Part of a small language model's weights: attention and MLP in parallel.
MLP neurons of a small language model. Each row is named by its layer, matrix (up: input weights) and neuron, and shows model dimensions 128-255. Each number is 500 + 40 x the weight over its row's rms, rounded and kept within 0 to 999. Numbers have three digits each.
A block is one neuron, or neurons of one layer that tend to fire together. Before each block is what it responds to, as a language model described it from the Wikipedia text at the highest values.

Responds to: Proper-name pieces
L7.up102:487518491500503479515458477467445449476478478487553512493411461497499490510499476537505468498484492510527466485544433578511524518460468459463504504481412570556467498458476524476461496494449518549461540405487558519450476433498540484504542422515468498508408497425500501457475543542505516474512454407494493455513464586540496550472511515544484421488450516478512509527456458421547537520522
L7.up607:490493494485486478545481470482401435486497474433422448531510557433548436498544469523523512476485485548514476478514483488507520542481514458489517476540476567539498461426472488466506534463535439505522597490494505460542430465501561502534527481438429507435483525483496507389490520437434529518481502484511509415514461557529535541559543455570543478474427495418465502560500487447510524504528
L7.up695:441478471526529512416549430470508518496461482526515407477491480505491533480542490507564476534499492488481440512444480606490478616488488483554507474523467461479551468441535471536508457452537537467509441404444520473496516437524562512485521434525490551483478524488409454489466498444510458475450527464491459485569526507555521517557512503530517528430480491519490448507541525534540519459486
L7.up905:550536504500507469501452407525461464509515502494538489493472444503487536482552482442484446454517470487494464489462493608551519510470466467542515484524467506502480484435533473477498460476493460491527536452469464481491494501528543478490510446483468561474498505476459422501489461464449462501407550490526563432563440532509477499530486442561429428486460536523481526535539468554537471511488

Responds to: Abstract head nouns
L10.up2:470546473544507536508545549521465435526522456514548520519449556433527509481480473482518494450490510473460471458430486562438481518493528498484546540422527538502461472431466520527493579513531449423516479506506479498492520538510531475520471483447460511471499468457489434458500592476420477507530574514584487488476464515533454528479515525438525442514502543486481512481452473511472492544606
L10.up450:593506473539527466439524517540507387528525508510552516562490507410515480511458504510542523496405445525532463487503497490539499467560558527482616555502447556485520489524488561487529561494519429482463498378504492439463484595486558504461557453486482489500478476497470524460445570546486503526513541486520542518443505502519472540543501520479467552528554515477534486415463503534461511550480
L10.up454:462501458445489547519480540480514440458568479512422522533495495511467562447582473486585518583510452539526564491529445523449463520500494512506541472422458451556516474528427486462550498558515500513530568507503528523495499530470573493483490533512494505425417457544499455519554452452451505474436500511483518534470540487433453517545497479537555476524463570462521479503399467458511502472437
L10.up519:514446532491516512474527501494465417497537415479522534551478510480487530461482513465537446512487436521530484478508530526490464512577556509587544559483511600455517473517477537452506540491486414482428457493456505463429519573494527500503539486522477545403466478501492547419462568527455550534456572493559483528534457460533452496472493538459496512486513437489551545446401541453542524564505
L10.up551:509543522522500457476510503495506447504543414563523459550477573479474537509473501483536496553401430571527471492438498501487533519505574463530550484421515510460583468481532430535463489466565471491477504456506479456507534500468491503508566430507448553483492530488394501521446571460511463505474534522494514494497548455462532513536534479529473567467567522460593445459497599517512485556530
L10.up696:572475463515462453486476510498528445490569474572517484532542494592531497514526488433604544538504455521505522491483510531531525544557536517518537468395434521478488447438547565463544440497431525503530515398514488454497435531486500509504535502516535533426467505468486465553415580452524463487523490458531483518430485486516428519486532538524509492485516601495497454487478515524491486548486
L10.up745:537514501530500423456493498530501483547500437507501481473465510527436520560459515463590526533514496527437501480500529481577462444535529492520497498413502467497500542516536511438488439448505474441492483486479491384459398502530510522449501564519494469465502506545459432486453497472504473527469523565483545528474535522475486517457434452460543488463505507565549428474466473499466474472480
L10.up778:518410514477543536491494499529485406504573501454548466525470532546520495545489492505469553511479490547544491477463551526461467497492498539480425523414435475439559537540433535507497476514465451461585572474473490473516484516460522472411527484545506509527502488507501448497494528523449555463499597563434540474460615431431507511504492425482476524531605483456549510409492465451482473504537

Responds to: Before a person's name
L10.up89:519524460441509473535528467432534506560459482506492480501557475463474475469477449545555516502528516509534486489591462515472509538476553460561537495540423432558498484523415520514425535464501553549496536461520497488498471525543485487486512554368511495466437459445468489537452466480487515446478446452495499491492493521455528491505500546518407526521523573603481465571492585502493540518401
L10.up290:466508490479476459555533431415593506511471475530469609517537465535505454548507488551498456466488555450551483494534493502491523551450512454475504500466529497497520448432481509504521482519535438479463475527478494530424506527542505469451517484489540533505443531425521502583480563496479482435446508448522507496531514530474503514484500491513497480451443437519530477541435525558540499534564
L10.up501:477479518429501516439462565479430503521424450482418460533489519505444411502542497583510449477503472486539466472448510499493462518452494391435514527490439409495464514571492523486425536495472563497531489560540467526463484525453518437459526458532539560498513475478534535533428549504517508516479470472467553527541479523497460506436476495525492487426544555442481456539516483534488501502520
L10.up645:472516585488484440495539395555435499516496435532526523461514507605458494509446452506512495506529494505484516467434547540468479533476486538561531514473456489500463543476529478492438443471490454479445524416452487506497472500494459437474564498524522552511383491494482461508476480487451510483450493472443544469515551558505449504502562546485472481540548455533435497483504555473530506471545
L10.up754:477498529451482517471498491513441548511553454576554454489527472524487431498547507539522508570484521543522460513482478549509540505452469482481505570507523511538450522483455494512439482474456469438486516535478500515486441476566507447502511406497552508480483456463486431567457555481498516500436458462546454458499458533441518499458465451560490532455536571482539562514455497476498545486491
L10.up761:532486552488404499501556420505484523529542448484532455451419518445541518521483475528494452533523480473543430482490488526540519579427496508490466478501604510507500498430488480473560418470416538492481470426475445511500518529540527518509568467461536493496423510451561501552489544455524498456484463485450526550493506583417502534572518491496460452466531509470511520490460503509498539543551
L10.up819:499533546480546502526410476430480497494453512509529462528523504564515521514526446535576482489566539510561474509488487566484521444473453407493514501538431495523528463455463496465474498511470538480517511493445496544492501520530556425501484507499493460515454495461489494471445486523539536399486458456489532506496473539507478520518613487494442481527487470444532524552509489493473535478568
L10.up896:503549499364515501461445425487473452493520471492539487540483444548521491554517442526492453491520468487534493506485540511522529527454478452508545497521422491468524435502492433510476486523503489452535472520385517518526498556486547429511494445518599478414460487386484442494509550575475551461447527470451530498451440558518476576523593494520465494471471495496539513453526403517526513486542

Responds to: Table header delimiters
L10.up0:478511537479533489513451455505487487517459506518544499520526527466383437580491474512531473582505476497506449433459443541489496505474511480492505475487497574493557488471521492495499570499464488471488544487487529517547506507525553530570563473466541492512528500432488525464450565504463451512501525475438504503531467525514507494487542538406488518512540608523512476544550479544524595452422
L10.up54:515523512501574493483501460510464497546489474541478392574492451425477536486561468446519487557432496489487407413550542478518495530484518457505484477515437487502501561470532544517540545438508474477558532478437499506502530442523499421553501486521444553497503473505472466479442493513513491501467519525509507480490497538580439532550477495477497575505474442480552496542485542556511506480516
L10.up172:576523533495513468540480462493555502565483562460541425466477512494499519554540479483500450469527536444528506434526463552524455562478537476485474514516545500523511560506443524466461446451485450532574514548478423477536498498553493480487481528531521497409553520484467458493503499526507474456529523508533534535520617493445485499421500529534527491428554439486557485501437469581472473521493
L10.up598:476550537542491615497489502524432478516507514522478445469500551507510481585546440492484435575523435493535480486513507462457432494533526466519510515484440532483571514510478501447491585460491502521565527603516517499440474459534505409506538459497523453435513418424429530402461519506524504505509411532506515498520510503504475516435501477498477508499587434476497477467503443522607531555492
L10.up703:522485484422436510447535513510559509515530517459495434455507504488583489494556514470492456506549495459529457444507509501452497486486514479559567507511381494453522516498468491557493481498571479438499535490522444509463490530591471488538529502512508484450462537454472574438478595563454506458525516509516513533574554571571402528444516495460373565507546516463588468515513526513495588501446
L10.up732:556518510514560580462476488523558506520500497407471535487486459495462482572519497534499465512408481512526494449530584522476432507511578452510497572442545516480528483545530467491490479454541439486589559471487480517514535445590469451509527531461441473465507434464548517492469482485447453538445605485437494508541475461450457498493474518478431446392581452486519483449510481519527461522522
L10.up758:555520517467517503511490426488544504539557442477497479462497524523510508468529457444452432524465505482572502404540506506444525516506538492544508527430484598503503512443471500497516430554515397540531474491512500527499483535597495435531510466511491524478509502471461527522551514495489522526444476468514509529484591426494472538520523528472519574537526454488492511518520472430505611463488
L10.up977:511459487538556532603479425538529504519503506517481481518536584509537524549491405457514516538466424474545496401448458482452505491487590476548457523462479491559528490497474551489459535461476473424583523501457458470507472507474491454557532487455529457475532515535463496507492536427529524539491524521456411545584566493490483498515492473500521536465523477449554422512483558472504536470473

Responds to: Table cell separators
L11.up202:456452571487485512483565471450527563491387505436523441502506559500537475458495417530532518472512483415487465498470481509475518573477521570491523471520540470534533475415407454459453547476479448490405463457487500509438455507481573458495538513439557542507461517432489495465460503485416518438486548451446452497487449458477495547489521529536488569536491493536505474483515489523487483438486
L11.up615:572488566513426453484536437461424538508478467501531487523522474507592497508492438510538538505462473470470468442490524494480507493463537548491491541518491510462515511425454437395533437481516462486470481523468542488428514505551540462497508487482538555554485575461428453526454482480562502465480482476561464511534515516446520544472531496548478615541490453458481425502400481579566431436488

Responds to: Wikipedia section heading words
L10.up149:426469485479532448422498424533458496554506488483475496517549462517521523568478441483502506413498415469519500498513494528586528510572529437506438533472517544452504473493529430440589472494528511392526545558445425507436493465468564502520536536443485523534496437497522449496359477509519541513454477508486528490501525550554510486477470483494475530488474477478482496537433516520512447499524
L10.up201:545506556557532571497501503496497482560481516519439497494480440540475427458565468557457494558545414420485454458484509484532515506541520503478493547462525483409556483472506418504455470503554504512477537439412444499559471431560479446532589508528522507483521543386421502525534481452534470489534553542515394489537461426455408506520437450521538510477563468457537420492526467540520465542467
L10.up484:487545519491508494546498487533459463488512504539557464538527476486478545520510430469477449515471417498463520469570472501512556487578510512549465516461544589457569467457574534468497556522501470417503482425401473477460481451508466515563526494444466460413452444384493472514435518491463506477464506525436572479469464478563528504475445487449525501544528525507598466510535479531576540474501
L10.up504:547496521532451455502467457493446425519493491483497509512542445513525503474485454522452512453497427521489504475520517501526485495446531526492551436514426458521585439526462481566511411520507434475518515450505496463475508521551623508406577520551540573508475508501570520503503481466477433477524486532504532532449488493516481483571446465516484522481541556406562572463558455498490410491518
L10.up600:541450585523477559429443510511514536581439499482556420512602500530458463531510510445459481488516502465422473411453551489472555524461562493474508563484560497476437500509521484460569544508474514421494513475442527494523502469547522475561516485479536512509513506502480387500468544458514497479501538492497558540547542512455517468478591477540427449456536540405533537459490530477525482466495
L10.up693:570410567512493517506528478435401531520517555481462504496588520567513414500553501509459466491461458531516508464510517569466516574504542507504524517470560459492468489456500480451467483564503456487523557467470440551495502566483556453542562537357558489471497576520509460507531487511521473530467466538476447530538529514476482495539515480528456447505550542361519506456507527513520477555532
L10.up901:481435566473499573482484527459490388500506485456527568505528500488451461485450498464522511553481445441535491512488538517502484519432549535499531535534485481480440499432513496475480576524518579512473447477509501465491476472545585527480512495471551462456489527507542475501462459421473525462465467559606441558529478486555503522486528502517431479439563526399532535437521575503481458540537
L10.up980:575513563518508548488488479518504505564500494519529507561498436503532482568591473454492448580454421451486421443557519457458479518574542484551498488488489484487500454465509489510451538424551469543498470531451452454456486534526503358584480543500524479420499471524430544504457515446488539530502551515471512494456543498460492523499491456490371524503576408525494499498525562543477564479481

Responds to: Table cells and pro- continuations
L7.up214:499578542505590594513472494511468523513517413468512398539457532499552548502462490508538505482480491537456428479438493507441526516535495481522438509491505524468549522504482503440510521442428435495541492498444560482456532517536512401492492456533441461432567548512433452414499483537490464416492494524493448457446559463476546536495508477537514560506539460527580513426502485549534482448380
L7.up246:493491572438507517487514468484468498550531484477436530546537436552399526561482523468506523487454460511530443463495445584525530547552509399474555467447469485450540495559484488386459492474474469544529529467432423471569563492524500525506508479455467530391454465511497472511449559507555492391528505479515482506526512494468445513528465529479459504508504491490488425455514480538567471519440
L7.up776:524504493542487640480499554505500482536550511527521402488481514529437472583504483491504492490514412406484471487485443503464526471565580420449432588527518517460492539494475483468482552499505501467525462541488486407396474462489512433563484561513516492419477520510456447501466449488534481463486476491546531530510523517502500532548503555561489483471524499528516498517511532516523518508516
L7.up835:509513550465500588559497494459463495505507528504459421466490463537491485454472466428519511567556499537468519504465484527470483452543509450463427483529483522448556477527425451442521509444537409429495474498504567502565555492524513473550512473459574457441448530488493534506495475556567485435555547500513465571480530544433390521474526539534469474538503522521541447460448521516544533558516

Responds to: Adjective/determiner before noun
L11.up644:445468514500513574535513493505569465479500436453456462410476524523508535474539446486548433567481464480536509487486503533475479526466612475578560480439537482481494518506547520521473500540452509493504503477490434484458528510568485527503474545430577569473516458476498403556545540475509455466453525507475488553506533483495477539566492547490517478473498559488533460534464509497556493538461
L11.up888:478453511476466481533505528502539436475516439490505484459446471547519502453506532521502475560457521478491468504484470430456438612502519486574554493442514497526531467486541552475506505488424519499532565490479474496487546549532490491488492508504578575523516444476439489563492566457507534491481536530474529479561475466464439498559514566510508526494545481496512464453448476574518517555542

Responds to: Start of personal names
L11.up702:522461481507472490539480457435458493518471459475534512534540486573535424496556448546513477421556491534489510482526514501550479458493524489550580529491487480547456466495466470532501486462537505511553497526460519517532476466491554456466483471495559542520477507501494452568450515491541560536514528545556507499538442491535490489499505463469458540534458531459520488473409452601546487485502
L11.up910:551509565481470517529519535466461545476509426506528557507481450484530435592628492501520460580539493498505507496489565583484497544448504460501519540485444494564500496445500488438464465468441486496422431532544530531509481467497493451522469462434520552535487444502460500470453519498504569519428505488463462478460508515463493510476514482530521491488509437501413497499486486469457523465509

Responds to: Decade digit in years
L10.up117:567566560435524492446513528483501505520461485460433443515543552414490438537518493515514515454469545528504461527451493496543524510515530430495534518553464488415548419537489518447514514535460485492543510486492501486412420450456564464567526472516509546475451549440519506512482468550492541469484503543538476481527467503505410547573487555507518446429534576447519480508418491485517517480480
L10.up188:448362560398440560461502473503566477602493445411500454518506628467489462551475520462556493536465514462465449429475442520514499495538568487458543488454484552432543470383460500516442472505491507465486491507474489489482437474530530502478467512459542562490520426470551473499544523423440447485509555487516470555514483564445505529576587557529506493430482551451514494458533484471487528497511
L10.up342:480522495486578527479453476457478492524514437453478483505507499465527474470556483562465454544490507511575442459541468627510517500497524425440526528438424528555526478440417584481469520503455475461530520455504489481454480435449572468512562443469518563480491485481522408545522505460515478472371488439498492529493521559449475501468457540491479513417463539433448523518543471408506446495486
L10.up391:562365506504556526487508484539522463481526486478476490415492519468510547433503509454562435585468447540536500506541519501495442484502531535566587516460509510520419501410515467491560538504494568488569517517471490484454522515416529510490496454468571471492475461492527467521540527471431447441462504481491542527556455496489514524551494476544544466489510525419448478526427508484540543583505
L10.up446:566447521400440478444503443484440472480477557463432530472544511508525592490456487515527535484442495508452485540456515530543534536536467501507511537461514452514540542535457516476505519538486496504563485454465474535478471480485557484527616471590503513497537499530518477483440475512500478477456457394512510568491507493495524523503462520563463485473553505470551468495500440477498549552473
L10.up513:488487497479409554518515499562477446513504529473502466433495500508453547484516505487602453460477508463512493502534519501486442527509524463493539480496516477545496504457483521485480475545460500508543552554431436491434473471530468497575442505482557567472545537472480522529466538461494468455452446508485452486489437549418461513529506477559498474525479586462502467521452486505575505480465
L10.up555:615431520444450492483492453536486476509488450503527487432536494505533485509517480509506474508454514485423491492444508559537476527511498431554573605498497435506533469445501541469454551517440449526512466490457490482400513500461530475461543499484544536473507497512491555443498571485441438490439535553501507466486457534432455516470456558506490527536544546461449510520452430492497505563489
L10.up832:416459514459493482502488454457507403483572516459478506439506514557503568468477508463531383545418455501467540468510535501467418493483535483459529510501433448506536512563571451479479532466464536483553474488468514463425520438495484489486553509424590511487461457505570444577515579435498479462393505483469550464548510554458456518541509548506495425451456531423536452463488502486495502532480

Responds to: Place names in locations
L10.up33:539535532593472479530514501517414461544517521530514491489527525443454440572550457447479513552552463474476525494449520571441538493477512499458566574480521544519491490480467550528484525460528471470560525454446459513444502552529554466551590465549498455537492479469519441485472516518537472495439463465479470446536478532528538527606523466498492488499502522478521536526521520471486509444532
L10.up49:523504536562476467496434452532437499545489525528463460478528517515535473429533504421454536483464446514424473498553486575545507561500541485471581516501520609482454479474501560441476455505484504529575542431498410494470499461513564507547465450466504487507503513445552536468440453491452459528467471512493556494509526524530487480546452509517439474544472513466520460539511515513495543516483
L10.up243:475454499486521542488483487551497560589481502497466477455474508590459453485607458526509488522385413542489448444497531525509467466466571550473543580498521480534423547500521536487535546428502468531577524471514463556474425508493501435502518462455543509526494545448585534535454440484508468438483471506508503436526448472559420481532519469515547513461540493491534550516490498477497493476473
L10.up344:535470453481448510562464454474538507498481480524535495496501495469498482468542449457522503474448491451552518446529457519476507507540515433456477493445522510517505506388456496580590491498519502473543509503481438506502420459540563489532554472474499519500475457495526606505443577511405520494452418463607580439490542497490431537529589570582526429439488489495465524483555399511471490551552
L10.up470:446476475531511464548478473517465436489490469460561486506464492554486477496515494524504468547493484557515509497531489587493458549601477463515560600428528526505517508452470472530495471544473407502525527450459474487530505547496586447549530470438487513409396441538496549558500465478521536440459503450522501537545520544548466493438575552520459494447465522463478503477539500425505513534485
L10.up474:551528489507483459459452491465470457518453452537522501523509497533544440522528486479549550495507609479570505517483583522534460449492503459495475523518537517444469442444440489470501540483444510552519548520473494480499535507468526520571571511489495467503524543506472502478467475454468477468511537452553492509552487481478473511586475472550460392499487452403484571493525603473526533533541
L10.up777:541483499544466566449429570472492498532526401545573428514462532508503467486542409552535515493430450458472468463549533524460500550464497433508547547443524581495533504405442446545444513466467515492504528439431511541460489470490533450557545460481514514452441491453526491514484480524448441492450519440543488476528562555507523503495509554525524520465535480472477563498497480447529485542481
L10.up857:458537520470513523441489524508507506474479460503487532493517496585465456499547525495540499553447541478566464479417509556416530615485546509534511552502490488411483490482524511516495527443510552559471544523492442507478453459565572515499518505451527466541570618515451513531517511453424468475469508493616559480560547544519486499503520486559477495525537551500451475406470521474524455486491

Responds to: Abstract noun endings
L11.up349:577466531453569503481481548477435523471525457501460489507514533546493473528499500451472460541416483525537512472460560443488554528551576466584532530453526474448501511476515477508552535504517465502491558531513479457462507513503491476491468484482534473405516495505468527495473582439532463541466556476583480496555574484472526498452452519486462546522565533470540455445491545495432533516528
L11.up635:522568500499510474510471489499469510516490490487499507488496476489569533535522485452454516548474439513519507473500465508481500523620537507471502510505474563471560444538527509445544496501538470465509507414470564497480551545450446476523469500493497448578473461517450510430491579524434446509477528486502489423467478458545473488478495460524529497517583506522564452370504494524484533516567

Responds to: Heading and field-label endings
L11.up790:512510553445537503409555516504534456515469519464548496518485562478499492506532425522487473562487430464446416485473465532522447596489517510523476470538535492536538559530506480439516497541533506484531534460483491465495450502612497508478481546483496554506532513442524509479487499531513493465501532553613470520491497440483453517470510541502543520460502487565548494487528511471562441544434
L11.up830:537499565464487567444442539485478475502523455515561529499577540459534502422501517506498528548500434461458486467497480511511451508491524478371481511528474505506544454536535447512480516516550548432547641447483438461472445465515512437567602500507545538414548431485523427458503548515434523501554510497543456516540430453484428486473458533474522495524507520463526466480558527467522428548536

Responds to: Verb after infinitive to
L7.up43:532476535532519561500530464529460438484517435471514465447514524563500518523478443492579482481467536521440473516532459549475534522521543446507467501434366491532507474472492496489457485477442523443564452489430517452489504489519565494494499532476573523477507527443421542439467577528532523494511466505462494443514524469492478528500420493499444528509532509427496467417493539483538545519522
L7.up76:470485467505464429445534453526411473526467480493509517446450566523452467562505487516538490474450493471551437458497455459486557508498559466509496510456535524537432439509474552476509523517457506450483496555477554425485508508502528456502400464502527490489496487487466504469476477523544557529473422519475504500510551511483550527540502466582502497440583549525420441410448499561527496484462
L7.up80:479529454510535503553503491473428495516461482473475470477453531533507432545489509504566412434446525518498484510464499486486493544557540486454470531502526504521511438538545532461454561479396496526496439526479463427464453539472540450578469488522570516555491479462429516490517586542488546455470524503450535447523525522540473534476518495527494417501495480434509472431520495568525505523538
L7.up661:556467487482494520445524419481513466479567522535541459438549515542468506543451514429549443486492496471414501497503460525491520482516525513532477529474547519566538493477545516446515547552436559462495489504450502417428451485535518495596550508474560498510503550440449546451440523513477569471507420507485469449523486517501440554504507499519488444475596499442565453428512478533556441608495

Responds to: Word-initial fragment after article
L7.up340:470452515517530511500516545519540476542535424447534495477499566480500471509521465464557515547506521530483493482539451515468482478521606488486504513456467514505458397477482528521524472498453534468518471545503517428457451505487543498505591532426642521504485464439500457440493532450433514464544547482484567513466475498419409537540491474531556485505571546509558493483518466477472523468521
L7.up526:494464562376502499443470478481497461567473415503490488472502525525498554498522455465553492598454486451462508434473436556507447493440550479514564485457486494495455512438517527497493513566483499493490482500454499468508457494426518492408554485437459566447499531424470473505514563431486461503493530496542495551474494537417484540567441537547543544513491591562503543469507456475523502489504
L7.up1001:422435540465513450470494486536487485605441414441480508479514503586509510495494481505556544533498475482459526437516469518502462516550627494530488535437457503509441520494492482499535536487514493489515523505429463479486500481501543488500464480400484528467574521470424464446471519440449506486432506477550507607448474477543442536548539543488505565470494477561521488478540559441464526442454
L7.up1023:496456518504497424516479539507531496560457388444503510481514507488435473530486439491553493529379482468490488455508491462463474534477619470473533536476453504496530548480442468516472541542448462501515465500504469445496448438442539500480460551447481502414564530442442496463477555440504441477489547461555506502483399511482515551507525502536464527477505521519526506467507542449514580605427

Responds to: Main transitive verbs
L10.up37:523474470465583524485500526518458505555523469529570482593497403465502573494497468484542496422556447466532469491542536472514513528536539493591519508509447523469546568423473514481469430431519532474465485423454493511484413512472519519563528503408508588461466444479484525538464572435532483486527490498523530542448509470490480552514517555468444517433467425531480398504421525578530413557474
L10.up99:529472510512524553530488475541403495559377517433485472517530554514459434573479521572496526485508442520518470446502551472438509557481533427519540434495496507572502478493476508497528500457501513511547547529524443521493453425474468473534531470561474505482480473492381505513533483426438547481464573512469540539548532547482507508487567505519494502386542510508471524497452539579498447506493
L10.up167:494484494445518532485515467519426465511526470451540578482572497456522508598447448422555382471572571468578481473447546458483526507500516495533487539504517457493541518511547460463455510490480503475515534450513521428497392520466506529462530487422540531479507447498432507452511553484482531516542529528488470477506473504507497519501557463482450484467493496518464495431484553539552476522531
L10.up307:475524575479580545537446477507491487536467411528507456512528506520504465629494532441479523503499515505515481460457537507481498497585519541586559556474457581469615515522463446410450544445481450558504520473458528486483438499430469492545533514460516445470483489447388507523505543510510507487473522495498517420396476499515494536495490443456485553488484449504510493436459532471504586494460
L10.up318:550421497500522544431486426519528371502522463388509509476452577518523516527453505489494434470481504459485453468480509493420490482543528499513429476446555551477517515520533495513452577504553544464507552571494442428518482554472471447486451482497544482502522466546536506522524561485468489509576536514491419548569538497495508524512533518534448522534585478534542417409500557533473419561530
L10.up379:502505465526471474421437498461465489529546501529543478503471478498483503522492514439594485451438482534465492491438464549499453484533499547553466505425499552508503454467448567571587542542521523459534518495465535415517392452436523467533482488417469425480485524479466477495464481413479525545495506535543551484494504514471443529547593505471418473486553511446521458414508553500526491497429
L10.up533:502474504437501487495500467485492479514432449452501531490443618578536461600477488487547423433506523431494505504459517482516513491550533443509541444454518540505519521444530440489411563461484494503468458536471434484445448494421516487499441463485548495553495456450473518426494534525478537483530512485542428438525490478532497534486547491520439520486495481521521439479541577606468473502567
L10.up783:497490477504486450595535454487538547580479502519500523496501480470498481491460488479524471468522497499465420473485604487504511479476506445504516516444553476525570429491510470455443512477433406497515533522444474479513508568491501422539510558518563480472551527462464504509471606543566561476534586499520495424516500492477459535569517495451477498435430473430521471446503509619519483548557

Responds to: Main verb after subject
L11.up413:527450471521490503544526457503476462601464522504547478435555487542477446571393523525483420453483541485493442480453534493534493479500518458513489543463493543462520536497613562518439518422532465459556510510451438455516466497522529498561425536494544499463557507488537507507475571522449511510492465501491533478576467546506504461508551500504460466511524514476520563403519551530560553543485
L11.up602:503504471518487555519494455534460478516508462487518495445535479518458458564465527525488414445426522434458434509447541513477482475518487407509444508486518529493524486475562471493490549422442479455506488499472383516454436527556514474504512524447561494536538456461500448463492599474475541495526534486507447476573448523531486539546517511505510519475534494406559486465513527568504509544568

Responds to: Determiner-following modifiers
L7.up236:533440505466533531419543551496479456514504546452503421523479544517468494488462457499538405537466470521517489486499521517515489479561551515507522551448490480517570512492477475495529452519545501546543500511514469462503447564464545524522527506493537508494506492401540461456461517421498496531521500474494535475551499523445511475527505436537430565434557585510511496444551509525523468582500
L7.up737:536438642544464524479494530519492390519490456501445496429519547575419489552470536503594473458450443548421511444494580477519530447514557497519467528401503464464531577468453445502498506464497472557428505532504498426491532556500523503561516527490531543431501475495458510433459535434500445508501509549504483514488473542498387513462517502486478481501542531461543497432494514485538450540515
L7.up868:493427543467448499559482476480505461579544448457476447480478552527487514539446495523508467522461542400496520468436496491547491559513627454501489524449524508479501441469552454449523458488517513566493469502512466359518514451459510482539455548460503528461556569469453469469457519474442558498438493513545482509446518544455520494512484483553472541456552492490513475449511552514506514580528
L7.up869:533471486507506491425521533495562477537482492527424483548491487479468478471464497489553431496487482478520442482404488437516472490556584545507509542479520474476471543486424494510466468543578494496479445497492431412481406534506569528616508471535500504456581548485489518492493473452483497505545502539534467515421469442523507543532555490476490546496569528444527489489479509477521466601466

Responds to: Table header row
L7.up212:464494558457508564517533422479552489527510481507426515531509546563502463534484487490433470436487497528437537413452516532547502518552517481542456459518472501410544417536464530481543476498452492450505529517483508494486545534550506484495501557476487568475467500525501484436490552511447444470539498495552447511550515547505467497481503545508428477531548494456596456428474446600530480501508
L7.up717:538537511475575570553474407534489512538459474467518438547498472534491510581499492542461459566440485514468471404535483497496458540582511428492447596522515526472548485546509469455528473495467419531544522494485442506532539508494478393495494529528413532495521480520497519497457524478441503443483513495474497432494525594427478513444454524533432509475506508535535452445532505519543489504493
L7.up768:565458550500526561524522405516444503537483521482476534484496551550456484536480505511453485505458455487480491407513429533450452501495522438472484464477520456452579440493496431532526464515505454490503481455429447455525536536588507419498549503568545472407576427508464511498509511499491502490465565515484441543483498530500445527462472481481477544532584479458585467417535453597527478545497
L7.up973:558499592455551597579467449502494493531478490510513453549535570535542526604519462471485455455516423478436475450501527534484459494579525462520503494511480582477542469484492471494543483404544477500534410444413449480487501524521513397535517500487526475481468545503388548530534508565484498478478507504503457466496526540455479528505429469462427508524508489458574441424543488551571484462498